Part of a small language model's weights: no biases in attention or MLP.
MLP neurons of a small language model. Each row is named by its layer, matrix (up: input weights; down: output weights) and neuron, and shows model dimensions 80-207. Each number is 128 + 32 x the weight over its row's rms, rounded and kept within 0 to 255.
After each neuron's rows, "fires in" lists the words (lower case) most often at its 100 highest values on Wikipedia text that the model never trained on.

L14.up321 [110 120 126 209 133 132 121 165 128 154  82 146 150 131 118 138  80 125 145 142 109 131 144 151 118  75  79 200 187  97 166  64  93  66 156 124 102 151 128 111 150 186 124 118 125  96 132 130 128 167 156 140 171  83 141 123 132 190 166 118 148 100 139 117 164 126 195 130 117 100  76 112 102 120 230 124 115 179 114 140 162 122 150 144 108 158 121 136 122 129  96  96 133  88  85 118 133 165  91  84 110 184 149  99  80 121 138 119 123 125 131  89 128 139  78 214 157 142 114 139 128 120 127  71 173  90  41 108]
L14.down321 [106 141 118 125 123  90 131 119  84 172 104 162 175 150 220  95 155  77 115 116 128 112 137 109 106 109 123 152 133 147 186 103  86 153 113 127 106 132 108 107 143 111 172 155  51 114 137 110 105 143  79 109 120  66 154 125 139 133 119 139  93 125 117 171 147 101 134 138 136 168  81 125 174 128  93 138 118 179  75 170  99  93 158 103 136 111 173 177 165 155 139  96 122 161  56 163 167 167 136  99 151 123 171 155 112 102 108 132 121 105 104  92 100 118  78 121 156  72 111 118 197 133 127 116  85 138 101  53]
fires in: "to", "not", "may", "for", "in"

L14.up51 [ 82  80  76  72 185 100 141  68 142 160 190 136  95 113 149 136  89 131 100 102 105 121 129  91 128 124 107 167 163 138 132  73 175 116 157 149  77 177 187 114 112 145 148 150 112 134  65 121 112 149  67 114  84 148 115 136 178 173 143 147 102 153 181  81  85 177 168  98 173 135 150 102 112 123 175 127  87 167 175 147 197  88  92  70 139 112  92 178  90 164  92 165 145 185 152 115  98 143  57 107  75 100 115 123 179 135 102 127 148  94  89 104 120 160  91 176 173 123 112 105 148  86 122 113 167 165 101 126]
L14.down51 [166 107  97 112 119  94  79  82 136 129 136 143 117 202 151 111 185 117 161 131 126 191 114 130 102 175  85 129 122 129 202 129 159  83 145 142 173 119 148 140  73 122  90 151  94 125 137 120 183  95 148  86  78 165 132 142 209 109 164 129 135 156 135 133 133  94 113 152 123 121 141  95 134 113 136 152 178 112 117 208 137 156 177 121  87 147 143 169 114 161 106 124 157 125  84  77 142 133  66  86 146  61 126 136 161 135 144 129 172 106 139 104  64 101 121 120  82 103 115 127 167 152 126 158 149  95 190  79]
fires in: "to", "on", "in", "incumbent", "of", "people"

L8.up149 [101 158 166 152 126 155 170 153 128 143 108 100 156 169 130 125 111  85  95 136 133  50 125  94  74 153  99 106 129 110 186 152  98 143 153 100 105 150 200 186 107 107 114 198 146 210 145  79 104  98 115 133 124 129 143 150 188  52 142 119 160 145 158  99 154 138 104  40 156  90 156 181  93 155 148 149 121  89  84 109  88  94 135 128 129 143 108 140 104 149 140 115 112 173 108 165 145 126 152  91  64 158 143 158 129 118  95 145  92 125  98  61 135 127 140  96 151 117 131 131 110  91 165 118 128 182  37  92]
L8.down149 [ 93 137  93 118 107 172 166 114 135 117 168 165 162 125  44 141 166  85 108 165 128 120  73 166  82 164 128 100 118 115 166 122 146 161 123 140 105 109 123 146 185 107 194  91 155 132 172  89 129 160  97 175 121 145  91 143 139  92 114 125  94 147 123 152  90 107  77 117 128 225  71  74 128 140 133 142 150 116 144 157 113 165 142 144  75 117 115 169 189 146 108 132 103 163 154 103 101 105 156 127  99 160 172 144 152 249 112 152 122 159 162 114 117 128  96 125 178  91 129 178 174 119 172 139 172 179  85 163]
fires in: "7", "9", "8", "6"

L10.up212 [ 88 117  92  89 125  88 124  82 171 154 134  74 168  81 121 127 109 157 142 178 128 156 141 169 158 154  91 133 133  93 145  85 105 185 138 105 159 126 101  99 123 136 113  82 121 142 134  92 187 110 126 129  76 193 119  30 146 110 136 146 136  89 117  90 113  92 101  74 147 122 151 145 157 126  99 109 119 101 160 144 154 118 126 104 160  94 152 167 102 154 107 145 110 121 149  85 156 202 113 105 119  93  94 137 171 107 142 137  81 152  81  94  76 181  85 176 131 139  87 175 111 103 149  81 132 137 167  98]
L10.down212 [167  76 124  99  94 132 167 115 150  92 143 186 143 127 154  94 108 105  96  84 134 150 143  92  48  91 135 132 126 148 190 143 100 170 181  71 187 126 186 111 127 138  74 118 181 154 102 122  98  77 169 120  85 101  82 101 146 209 103 133 113 160  87 196 149 149 113 119 123 142 136 141 133 140 143 123  81 167  84 176 150 100 125 132 156 147 119  60  90 138 124 107 139 161 117 151 115  55  40 113 152 123 133 185  92 168 142  81 122 135 107 119 114 144 176 109  87 109 122 140 149 132 148 118  96  87  98 170]
fires in: "of", "to", "jefferys", "jaden"

L8.up1146 [106 100 175  84  78 120 107  87 109 152  98  93 108 107 128 173 102 112 143 113 168  78  31 173 121 140 159 120 141  92  97  92 147 151 159 118 144 199 139 124  42 117 132 159 111 171 142 151 115  60  83  91 104  87  82  95 104 127 156 131 137 155 133  83 142 131  74 146 179 144 181 108 160 185 180 171 137  84 139 105 116  93 157 109 107 129 127  66 111 167 131 116 181 147  66 139  57 109  96 190 140 171 143 158  92 165 147 147  68 154 134 130  65 174 135 106 195 131  78 135 133  89 130 134  86 141  82 121]
L8.down1146 [103  84 183 172 172 173 167 114 135 110 108 188 149 116 209  63  91  97 115 138 137  78  91 161 135 119 167 198 128  85 173 153 116 187 154 122 158 121  59 162 180 195  62 172  88 138 150  57  97 147 133  88 153 106 131 108 152 152 180  77 154 150 102 118 131 166 143 129  99 155  94 187 119 126 144  91 113 147 153 127 151  85 124 112 148 136 115 120 115 129 135  68 174 112 114 154  97 150 112 155 140 143 144 136 106 161  99  95 172 100 111 104 107 126 153 137  92  44 101 163  90 111 100 100 138  87 189  67]
fires in: "team", "club", "player", "name", "career"

L12.up1096 [141 135 162 143  93 114 101  97 161 125 159 113  90 115 143 157 142 114 172 165  82 137 208 163  41 115 111 164 119 131 154  94  93  69 109 135 168 175 140 128  99 106 168 118 169  99  75 158 166 157  91 164 110  93 102 121  98 103 175 195 124 147 156  99 186 118 157 120 129 163  36  90 156 140 112 165 142 165  76  98 154 113  94 114 121 108  98 119 146 165 147 180 125 136  75  75 119 176 113 125 131  99  74 128 140 118 129 120 126 137 174  67  89  74 170 151 144 144 145  70 128 189 130 140 164  98 126 179]
L12.down1096 [108 105 124 159 145 120 178  70 113 172 137 119 170 206  94 147 110 195  86 175 120 111  82  76 123 106 131 180 157 150 158 104 116 114 125 200 139  78 131 135 129 179 172 139  80 110  89 103 166 150  78 133 134 138 144 142 126 166 108 168 133 182  96 144 116 111 114 144 134 112 152 123 133 145 190 106 128 122 110  69 182 156 146  75 109 155 156 145 176  95 151 142 147 119 107  84 161 143 151 114  49  91 130 160 166 131 152 112 120 127  73  54  88 120 107 169 108 115  57 154 139 153 113 157 148  63  91  94]
fires in: "to", "not", "also", "t", "only"

L14.up70 [ 78 104 102 170 144 135 130 153  86 138  76 183 169 148 112 192 142 128 148 123 150 166 126 147  92  77 139 140 146  37 178 114  92  84 125 113 131 111 212 131 115 155  77 169 148  99 114 148 132 101 164 138 113 156  99 115 113  97 159 172 159 112 147 122 144 111 187 113  92 143 137 116  61 130 139 124 145 121 139  98 160 114 147  76 107 171  91 175 124 130  95 160  61 135 136 122 146 103 125  85 135 173 111 140 137 154 163 101 128  96 108  92 141 141 177 118 124 108  58 172 114  83 150 100 178 114 132 143]
L14.down70 [117 146 129  87 116 100 137 147 140 100 138 147 147 203 155  73 103 142 118  83 166 155 151  83 139  69 120  95 147 125 154 153  94  45 116 144  88 169 170 106 131 137 111 163  91  77 138 143  90 122 122  94 138 143 111 113 153 140 130 101 161  83 149 101  70 163 152 147 156 123  93 137 150  90 174 144 130 159 153 142 133 109  82 159 107 137 140 141 150  96 113 168 147 137  83 147 116 113 149 108 153 163 135 158  89 121 142 104 105 104 106 184 106 223 124  59 107 160 138 108 107 164 154 147 115 113 123 187]
fires in: "in", "by"

L14.up721 [100  91 187 148 152  94 144 127  65 139 107 133 144 153 158 185 156 190 103 129 101  86 127 115 114 156  82 171 123 108 117 106 102 202 126 170 128  57 167 159  94 135  90  91 171 111 104 154 100  96 119 129 161 139  94  62  88 143 144 120 161 121 153 129 159 122  78  72 138 139  43 171 209 108  81 133 115  85 104 153 120 131 106 146 170 146 117 148 103 160 129 183 170 214 157  82 185 132 150 115 114 134 144 135  89  94  77  81 153 170 125 154  59 189 110 147  82  75 107 115 120 122 133 136  51 103 152 138]
L14.down721 [172  39 132 178 198 173 109 127 129  79  96  59  83 105 211 115 108 114  94 134 162 168 188 124  67 136 136 155 110 106 131 137 158 194 108 193 162 124 124  72 152 139 139 141 128 152 142 141 115 123 163 143 176 119 113 198 163 109 156 143 165  63 143 154 125  57  77  94 149 170 118 140 135 115 136  90 118 173 105 127 162 118 112 108  92 170 194 121 154 111 130  82 137 112 154 107 131 185  89  68  98 133  97  89 144 122  58 119 200  50  60 180 135  86 165  92 119 128 117 146 185  58 174 115 161 124 107 126]
fires in: "the", "divincenzo"

L14.up421 [173 174  96 161 101 122 103  77 132 109 155  99 120 119 108 117 117 144 104 146 133 131 154 151  96  99 190 139 151 137 165 151 165 141 205  77 118 175  63 137  89  92 134  57  82 120  88  99 135  76 123 107 126  98 150 140 155 116 146 195 130 106 151 131 121 139 120 146 100 147 105 131 152 134 132 104 160  98 122 117 115 113  84 142 136 110 121 150  87 102  81 153 121  91 143 157 141 143 138  83 148 120 152  99 116 172 123 112 165 139 109 144 110 117 227 132 167 139 112 129  92  68 163 173 216 114 128 112]
L14.down421 [108 121 131  92 135 130 156 162 137 174  74 142 145 188 164 135 137  75  67 164 134 154  97 144 175 115 152 136 111 207 136 152 147 177 145 118 142 130 115 155 176 113 148 155 189 103 161 115  79  47  89  96  93  66 169 198 128 179 141 124 158 149 190 124 103  94  98 134 181 137 158 105 160 144  90 126 131 172 129 180 129 112  90  59 109 175 132 123 143 139  73 167  98 144 112 177 136 144 120 207 147 102  97 146 111  96 178 154  90  71 100 102 145 118  98  81 103 118 161 145  87 154 153 120 132 136 116  82]
fires in: "for", "in", "of", "to", "on"

L12.up1029 [109 155 145 159 122 147 149 119 144 126 108 125 126 140 135 132  91 145  86  99 153 161 209 191 136 125 148  98 144 102  89  93 132 108 198 104 172 110 156  77  69 163 137 161 131  92 111 150 202 104 140  53  80 197 130  56  85 115  99 161 121 146 139 154 100 100 123 137  61 106 142 128 137 122  92 159  71 141  72 131 222 120 131 108 153 162 175 105 150 125 136 127  97 134 127 152 172  99 152 126 183  92 169 153 108 151 100 121 135 107 116 130 182 148  98 144  80 125 111 224 174 121 144 114 144  76 141 128]
L12.down1029 [205 107 176 177 189 130  50  56 157  90 123 173 127 112 130 168 157  86 162 139 110 156 196 150 112 107 129  87 174 122 113 148  69 130 117 101  80 128 124  76 137 140 196  83 132 132 124  93 118 162 137  95 146 105 131 127 141 126 119 162 167 158 113 138  95  96 100 142 148 129 114 142  55  81 144  82  89 164 132  98 167 116  67  90 148  99 105 165 140 129  69 119 166 149 126 147 134 124 220 108 135 121 103 109 173 141  95 161 116 108  86 136 132 127 140 182 146 173  94 130 176 159 175 137  67 143 129  50]
fires in: "the", "of", "s", "for", "fivb"

L10.up1017 [135 119  87 150 108 111  93  49  70 155 172 143 147 132 149  96  60  80 162  74 159 173 127 157 162 115 177  83 148 119 140 122 104 123 129 102  89 191 118 131  96 118 136 107 133 198 133 148  84 156 175 105  78 134 131 142 107 101 154 149 119 170 124 119 160 105  65 151 141 147  78 204 113 137 172 156  71 177 158 126 123 108 190  47 144 164  97 104 130 181  82 114 108 157 101 156 124 107 180 105 210 132  51  50 132 153 104 109 125  71  74 139 168  90 149  87 151 114 154 113 159 153  97 131  99 138 101  63]
L10.down1017 [150 186 119 104 159 115  85 116  73  97 157 152 104 100 148 105 131  86 126 136 135  72 129 173  74 147 108 136  99  67 149 131 106 129  67  78  87 131 122 177 155 138 111 172 118 171 107  56 161 132 141 139 107 171 108 158 103 105 188  93 114  84  60 141 103 123 126 173  94 185 158 115  90 112 117 153 140 161 100 173 149 168 109 153  46  83 183 134 158  78  73  95 131 181 132 169 127 173 148 131 183 144 158  80 157 125  92 117 101 149 106 150 200 157 160 111  93 103 159 138 148 116  89  83 114 178 128 136]
fires in: "of", "most", "over", "to", "time"

L10.up1130 [119 175 190 170 118  81 159 115  75 148 157 120 126 174 138 118 140 116  78 142  87 132 126 105 130 114  97 174 114 180  85  85  24  73 123 176  98 114 110 176 114  72 140 128 167 133 117 132 137 122 154 129 129 100 143 126 113  78 130 123 113 148  91  90 160 107 168 151 132  92 145 143  80 107  83 100  90 139 118 162 104 116 170 123 141 121 116 137 143 128 134 211 186 147 144 117  57 110 133 126  59 166  47  89 110 120  87 110 117  55 135 124 101 100 135  99 118 137 170  90  94 140 176 129  97  65 142 155]
L10.down1130 [126 133 122  97 102 144 149 153 155 100  99 168 123 120 136 178 100  91 181 143 155 153  85  89 124 203 132  95 129  88 123 139 177 137 145  84 169 109 117 148 137 178 119 199 122 128 146  89 132 108 145 120 145 136 107 149 160 148 169 128  94 102 122 157 114 102  89 167 128 125 126  89 123 113 161 111 119  82  76 120 165 150 110 158 139 133  97  53 116  75  90 127  72 165  99 160 108 160 132  78  39 107 147 131 117 143 187 168 130 139  95 116 147 121 182 156 144 110 163 189 183 140 173 168 126 196 114 135]
fires in: "no", "of", "was", "mother", "with", "ina"

L8.up99 [145 200 124  95 112  81 134 130 134 174 130 143 150 104  84 170 138 105  89  97 111 140  91 113  95 101 105 129 151  62  85 145  93 122 132 131 125  85 176 148 129 182 108 181 102 126 125  97 102 131 111 148 139 163 169 117 159  63 152 122 181 110 107 164 135  93 152 126 149 130 131 147 124 115 103  72 161 118 216 111  97 191 155 125 129 200 144  83 130  95  94  99 121  48 148 114  85 111 143 126  86 129 142 115 148 114 179 130  66 144 115 144 115 145 119 133 126 143 126 151 170 164 101 119 112 186 128 171]
L8.down99 [ 78 214  77 108  89 104 155 152 139 136 103 143 158 111 118 151 112 114  91 138 116 188 101 133 130 123 107 138 157 115 129 167 116 128 166 162 141 158 190  94 177 180 105 171  95 113 140 126  39 118 165 129 121 146 109 112 186 100 183 114 100  83 154 126 160 126 136 161 174 119 140 127 139 102 112 115 145 157 152 106 103 141 136 115 154 172  92 123 104 152 119  85 124 103 183 108  73  55 109 187 125 148 119  82 146 129 109 122  93  89 111 147 114 180 116 115 153 186 141 146 119 106 105  89 127 156 154 194]
fires in: "a", "as", "total", "his", "average", "their"

L12.up920 [ 71 168 138 140 162  95 135 130 106 181 147  94 139 113 134 124 123  91 124 170  88 118 124 160 148  73 112  97 156  92  80 114 172 105 147 133 121 202 131 168  89 118 110  85 166 138  83 171  53 143 106 116 168 179 178 147 142 110  98 150 141 112 139 113 153 121 144 181 136 163 122 216 169 139 181 144 172 137 162 130  95 114 136 154 149 118 106  55 116 188 145 109 166 120  85 175 125 154 107  97 149 131 134 123 111 120 113 136 104 110  85 182 127 123  94 102 171 119  79  49 102 106 107 191 128 133 128  85]
L12.down920 [105 170  86 150  96 168  77 120 166  75  99 142 106 162 107  74 157 124 161 125 139 160 126 106  66 112 159 110 177 102 201 183  82 108  97 163  84 105 150 138 158 108 111 125 127 108 140 125 111 124 145 137 118  97 132 147 103 148 147 168 149 120 168 146 108 160 102 108 122 147 154  97 116 130  88  93 120  86 116 117 131 152 130  81 116 178 143 137 112  95 130 166 144 132  88 102  96 103 112 148  81 116 123  73 133 103 111  90 144 112 102 178 109 103 160 118 118 174 136 187 174  99  86  65 111 129 130 140]
fires in: "of", "to", "its", "into"

L7.up133 [ 70 137 134  77 126  64 103  93 146 145 173 139 204 158  74 156 145 115  34  84 106 206  99 125 147 102 108 135 152 112 150 117 129  51 143 111 143 153 160 114 157 134 174 113 136 110 100 134 102 130 143 130 123 117 108 125 165 107 151 132  76  90 165 108  89 106 151 126  91 183 132 110 180 129 132 137 159 108 119 126  90 178 111 127 115 144 216 158  82  92 125 120 136  86 141 148  95 129 149 121 132 119 114 154 141  76  29 147 131  64 130 136  79 145 127 101  65 112 137 178 108 136 170 115  93 119 141  95]
L7.down133 [123 172 151 120 117 115 104 120 176 143 173 159 198 144  97 171 135 134 147  61 122 192 109 114 107 157  99 177 148 104 136 148  89  77 130  79 104 140 151 139 147 133 119 151 139  88 154 170 113 116 180 108 161 103  75 176  92 115 121 122  90 134 151 105 194 102 119 105 144 169 119 135 150 146 149 133  72 123 197  85 127 153 126 144 106  91 149 165  53 114 144 111 154 110 134 171  69 151 159  92  96 174  98 147 124  99 117  77 170 180  87 126 112 160 118 146 100 129  85  83 154 178 194  82  80 152 146 121]
fires in: "born", "s", "by"

L14.up741 [116  81  89 174 107 143 174 118 134 145 117  94 102 131 119  80 114  56  95 110  18 109 153 156 116 105 165  74 165 165 136 108 124 109 142 127 158 143 100 105 128 148 153 125 186  73 130 178  86 198 115 180 128 107 112 162 141 200 123 150 107 150 124 135 194 101 170 173 133 159 165  54 115 128 155 154 123 121 116 136 139 112 123 125 149 123 121  78 100 110 133 108 115  89 116 102 157 115 125 135  85  93 172  81 134 160 145 155 123 116  59 185  58 130 158 156 144 120 127  66 163 137 169 147 102 163 126 114]
L14.down741 [ 83 162 125 135  91 161 180 162 101 141  98 120 132 113 146 127  78 109  81  85  59 111 125 136 132 134 168 100 214 132 140  99 125 118 140 202 142 153 148  97 106 162 154 128 111 104 125 173  86 161 134  94 131 111 187 155  95 209 154 120  93 119 121 116 145 105 138 169 152 166 139  27 123 159 123  87 127 133 167 172  76 176 109 113 111 148 179 159 177 107 133 117 101 149 115 199 156 137  97 128 115 115 160 164 122 139 115 169 121 115  95 179 125 123  61 173 140 162 131 148 163 194 150  93 118 131 111 134]
fires in: "to", "would", "could", "will", "can", "not"

L7.up1123 [ 79 100 173  87  22 159  98  69 145 181 198 144  69 101 115 146 203 108 131 120 163  84 113 138 128 159 129 123 146 122 127 131  96 118 115 144 127 184 170 146 124 113 198 146 131 116 131 162 121 165  78 134 144 157  63  74 143  86 181 154  56 130 143 117 140 183 177 140 134 112  82 106 114 135 122 205 122 118  72 146 132 145 136 123 139 120 168 128 136 177  77 117 111 147 100 156 137 128 146 122 145  66 147 110 110 158  65 115 172 139 158 154 157 144 126 165  95 126  80 120  72  91 152 141 144 146 116 113]
L7.down1123 [103 122 168 113 119 148 149 157 165 101 236 206  74 151  89 124 134 133 165 106 102 127 138 118  80 178 133 108 128  88 140 125 117 106 126 181 104 115 147 170 110 139 150 173 125 186 139 130 114 152 122 148 132 116 155 120 186 110 136 127 174 132 106 135 163 100 121 156 132 135 104 102 133 120  96 210 109 132 133 154 115 132 151 144  88  89 154 111 158  72 169 126 116 159 138 161 131 114 101 132 170  69  94 140 122 213 105  92 126 165 154 108 120 136 103 156 139 134 113  98 168 113 199 161 122 115 129 122]
fires in: "7", "9", "6", "8"

L14.up762 [164 135  97  77 123 176 114 167 114 173 134  51 150 124 128 119  83  89 153  84  71 134 157 100 128  89 157  93 111 131 152 111 108 127  84 176 145 150 138 124 142 208 123  95 141 107  61 128 152  93 152 109 151 146 125 163 131 126 115 182 129 145 134 160  73 141 147 138  88 160 108 132  70 100 139  84 123 145  91 148 163 114 119  93  78 162 116 164  91 128  84 205 152 149 127  98 194 139  67 132  89 128 170 150 128 178 132 120 120  84 143 105 133 158 108  70  99 135 112  84 109 158 111 131  93  89  91 124]
L14.down762 [158 156 148 137  79 168 124  81  67 179 213 141 114 100 195 138 107 140 209 136 167 162 147 124  68 138  87 124 154 112 220 136 134  99 138 127 105 138 157 110 120  83 157 146 157  76 144 155  66 122 112 125 148 189  68 125  83 162 120  74  99 100 125  98 153 132  94 153 105 132 156 172 148 131 158 142 116 192 193 137 133  91 151 174  87 139 100 122 129 130  95  51  75 108 134 175 133 147 106 147 136 170 120 129 116 107 125 118 107 132 118 106 137 137 149 108 126 108 157 116  87 119 140 111  97 174 124 110]
fires in: "i", "by", "as", "that", "it", "had"

L7.up888 [147 168 140 161 130 174 121 110 128 141 149 110 158 161 118 125  90 124 113  74 100 151 139 131  88 120 158 140  92 149 183 164 131  96 134 125 168 173  94 152 186 190 143 175  60 115 177  95  36 104 166 112 174 111 127  86 121 114 136 171 127  95 127 154 127 169 153 148 127 132 107 133 134 123 146 129 139 124  91 184  81  73 194 128  56 162 164 128  86 130 117  63 151  92 160 154 121  83 148 138 166 159 153 113  41 149 160 126 155 104 133  53 173 122 110 168 156 113 100 149 154  92 141 148 144 109 140 148]
L7.down888 [121 155 111 131 115 133 115 175 186 178  81 128 150 104 109 153 104 100 125 112 136 102 187 172 142  89 158 132 100 176 166 132  67 153 164  79 150 159  96 109 165 137 161 104 130 111 149 102  65  79 135 115  94 122 135 110 168 133 131 129 168  93 177  90 102 106 195 110 182  70 125 174  99 129 120 138 134 137  84 202 146 163 145 175 100 154 169 107  91 140 102 119  98 102 129 176 110  90 196 162 137 131  91  90 138 129 123 100 157 110  85 132 121  95 144 126 136 127 162 155  80 166 132 146  87 110 146 154]
fires in: "of", "for", "by", "best", "award"

L7.up589 [129 148 120 144 177 106 164 122 133 128  78 114 121 117  64 119 110 114 155 217  93 154 129  97 161 146 111  85  95 107 101 127 122 109 160 116 102 118 104 144  97 138 150 136 101 124 162 176 189  92 151 157  97  74 137 104 178  75 145 139 171  74 143 131 113 133 123 148  95  99 134 159  89 178 149 121  63 137 199 112  85  75 116 131 136 105 194 143 110 138  78 163  87 103 138 105 124  88 133 105 154 157 119 101 147 126  69 140 147 103 190  99 128 119  76  76 130 125 143  53 126  94 107 105 125 130  64 107]
L7.down589 [101 178 165 187 121  93  91 160 174  86  68  89 135 121  77 116 146  89 145 126 140 163 132 158 193 156 124 142 133 119  83 122 112 173  88  59 164 127 106 111  82 126  95 136 158 138 131 184 137  77 102 133  96 100 140  94 178 117 116 128 179  98 115  91  93 105 161 147 110  97 130 137 130 177  83 126  96 130 195  89  89 160 139 156 104 132 175 124 156 131 125 139  94 123 158 103 146 136 123 117 163 118 120  70 129 105  83 140 141 148 210 131 115 102 140  90 118  97 117 103 120 148 117 116 128 160 110 110]
fires in: "when", "if", "although", "since", "while", "because"

L7.up421 [154 109 142 154 116 117 119 127 116 133  92 154 120 151  50 129  73 170 121  92 184  90  72  95 178 118 122 118  97 131 134  58 184 141 108 137 141 167 110  81 152 154 174  95 159 197 138 117 216 140 140 147  58  71 102 122 141 130 104 126  59 106 159  56 140 133 161 163 181 115 110 147 121 183 182 158 167 146  74 101 132 142 139 152 153 195  93 134 100 155  87 134 131 156  88 161  90  79  90 149 107 142 126 110 103 170 120 175  94  57  87  77  97 128 196 132 137 156 120  90 114 113 123 167 101  98 122  85]
L7.down421 [135 155  95 164  99 110 116  98  77 148  56 133  88 124 171 156 129 127 127 120 174 124  92 145 151 155 167 118  82 124 165 107 145 199 108 127 101 160 113 138 190 174  77 180 142 143 191 106 152 118 115  82  87 126  98  93 132 137 150 154 126 103 125  95 114 150 153 178 125 124 120 115 173 108 189 156 109 117 127 138 129 112  85 139 122 111 112 151 128 131  92 156 171 167 151 135 139  81 126  51 123 140  86 125 149 200 100 143  88  31  98  53 103 113 158 144  93 190 154 119 126 160 109 109  75 111 133 127]
fires in: "candidate", "team", "stadium", "name", "player"

L16.up463 [112 157 131  69 181 118  59 139  96  92 131 162  72  47 113 149  98 132  91 156 118 180 112 147 104  78 150 142 126 130 108 133 139 143  99 149  73 112 123 140 113  86 136 113  79 190 139 135  76 130 129 130 162  38 162 171 126 169 105 147 143 116 128 148 167 153 157 136 154  94  90 140 138  90 151 129  99 142 116  82  96  89 150 174 126 162 154 162 108 126 174  79 149 175 151 140 121 167 124 134  75 147 105 137 125 162  94 164 124 100  41 111 161 167 158 148 136 167 125 116 127  84  88  97 203 154 174 118]
L16.down463 [152 102 141 146  66  85 116 112  81 147 115  76 170 188 185 129 149 107 179 107  97  63 102 159  89 139  99  69 145 149 151  87 123 121  94 141 119 165 127 185 202 154 152 130 144  96  85 106 152  82 188 110 153 165 163  94 158 145 146 134 164 132 121  93 165 148  91 114  84 132 110 217 100  74 114 140 180 110 157 151 178 111 123 121 115 102 131 126 158 108 123 172 129 174 125 124 149 135  90 132 146 154 155  96  58  71 161  77 133 155 151 155  87 119  98  97  69 100 158 143 163 104 114 162 131 108 134 144]
fires in: "a", "in", "the", "of"

L16.up654 [117  92 154 141 102 154 125 108 112 211 159 167 201 107 141 142 140 114  77 157 152 120 120 104 162 129  80 122 144  86  82 146  86 137 132 156 118 172 169  76 193  71 107 195 125  92  75 149 100 136 126 152 147 144  93 165  72  75 184 130 161 111 101 135 150 148 213 134 110 117 140 116 139 108 173 129 130 154  55 118 131 117  98 152 101 133 133 154  73 154 121 119 124 125 148 139 146 144  72  59 138 132 137  48 142 158 145  69 103  53  68 183 106 132 162 130 103 101 126 132 119  72 146 125 120 145 123 127]
L16.down654 [138 181 113  99 139 118  78 109 169  79  87 175 120  98  89 104 133 114 181 156 153 131 143 129 127 116 102 130 164  94 163 127 133 117  76 129 183 129  66 177 134 127 137 135 134 132 145  84 135 114 132 114 152 124 104 159 163 136  94 128 111  66 116 133 161 108 127 138 126 167 148 133 161 149  98  91 130 127 164 133 203 140 129 123 174 173 134 150 139 112 153 121 134 135 116 122 145 165 139 198 113  99 167 173  93  77 153 139 143 125  37 104 110  88 145 129 140 146 111 144 151 158 108 162 124 106 101 102]
fires in: "of", "in", "its", "other", "as"

L12.up785 [118 142  86 124  99 143 137  97  74 185 122 110 151 114 159  46 120  97 115 158  66 116  99 176  95  82 114 168 100 127 129 135  75 160 111 147 168  82 109 107 130 166 111 147 110 108  88 133 123 118 125 143 199 134 123 145  89 129 106 157 114 154 126 174  95 139 120 100 118 141 172 117 100 126 118 136  80  83 139 119  92  86 115 155 118  84  68 155  84 127 133 126 119 169  55 113 120 121 115  72 157 115 108 103  62 142 106  98 124 198 144 147 109 124  88 143 151 113 126 156  65 142 140 106 148 159 155 160]
L12.down785 [135 138 123  97 160 138 134 120 192  70 181  91 149 156 132  83 125 147  89  97 129 125 130 124  76 145 127 159 163 110 121 166  52 141  94 122 107 125  67 106 133 119 124 148 185 106 127 178 118 128 155 109  90 116  98  96 144 156 142 183 159 168 153 106 151 160 167 134 193 136 130 151 103 126 128 109 138 164  65 153 147  86  90 132 125  98 128 109 134  91  67 101 129 109 173 151 120 152 187 149  97 137 142 151  86 145  65 117 158 124 123 125 130 145 191  92 158 118 152 134 211 134 148  77 119 123 137 183]
fires in: "of", "goin", "to", "for", "gyrus"

L10.up1036 [141 150 125 203 151  91 121 114 135 169 127 103 122 123  99 134 109  82 127 138 104 143 118 123  77 117 140 122 152  76 143 134 101 149  88 169  86 138 156 182 116 140  87 131 134 122  90 133 194  77 122 153 153 152  78 120 132 110  89 109 125 146 201  66 136 140  98 111 225 109 107 114 174 119 121 136 108 125 132  99 130 164 119 135  91 184 111 175 145  71  86 126 101 125 107 108 101 105 166 163  94 131 176 145 152  94 145 149 117 129 102  33 108 121 141 109 149  88 135 156 119 139 146 136 125 155 122 211]
L10.down1036 [179 202 121 148  95 109 152 125 110 178  65  93 151 113 163 146 170 117 149 135 107 129 142 114 121 129 142 146 114 138 169  74 106 151 166 126 122 171 158 118  92 121 137 136 158 126 157 152 121 100  82  98  86 163  99 107 128 105 193 125 153  86 184 159 120 174 131 114 183 117  79  98 162  99 156 108 138 140 170  99 138 173  89 148 104 164 175 151 112  66 126 152 154  99 105 150 171 105 106 115 123 159  75 140 102 141 158 151  92 125  95  91  94 150 119 137 133  84 143 171 168 147 138 110 118 149 146 148]
fires in: "by", "be", "then", "as", "his"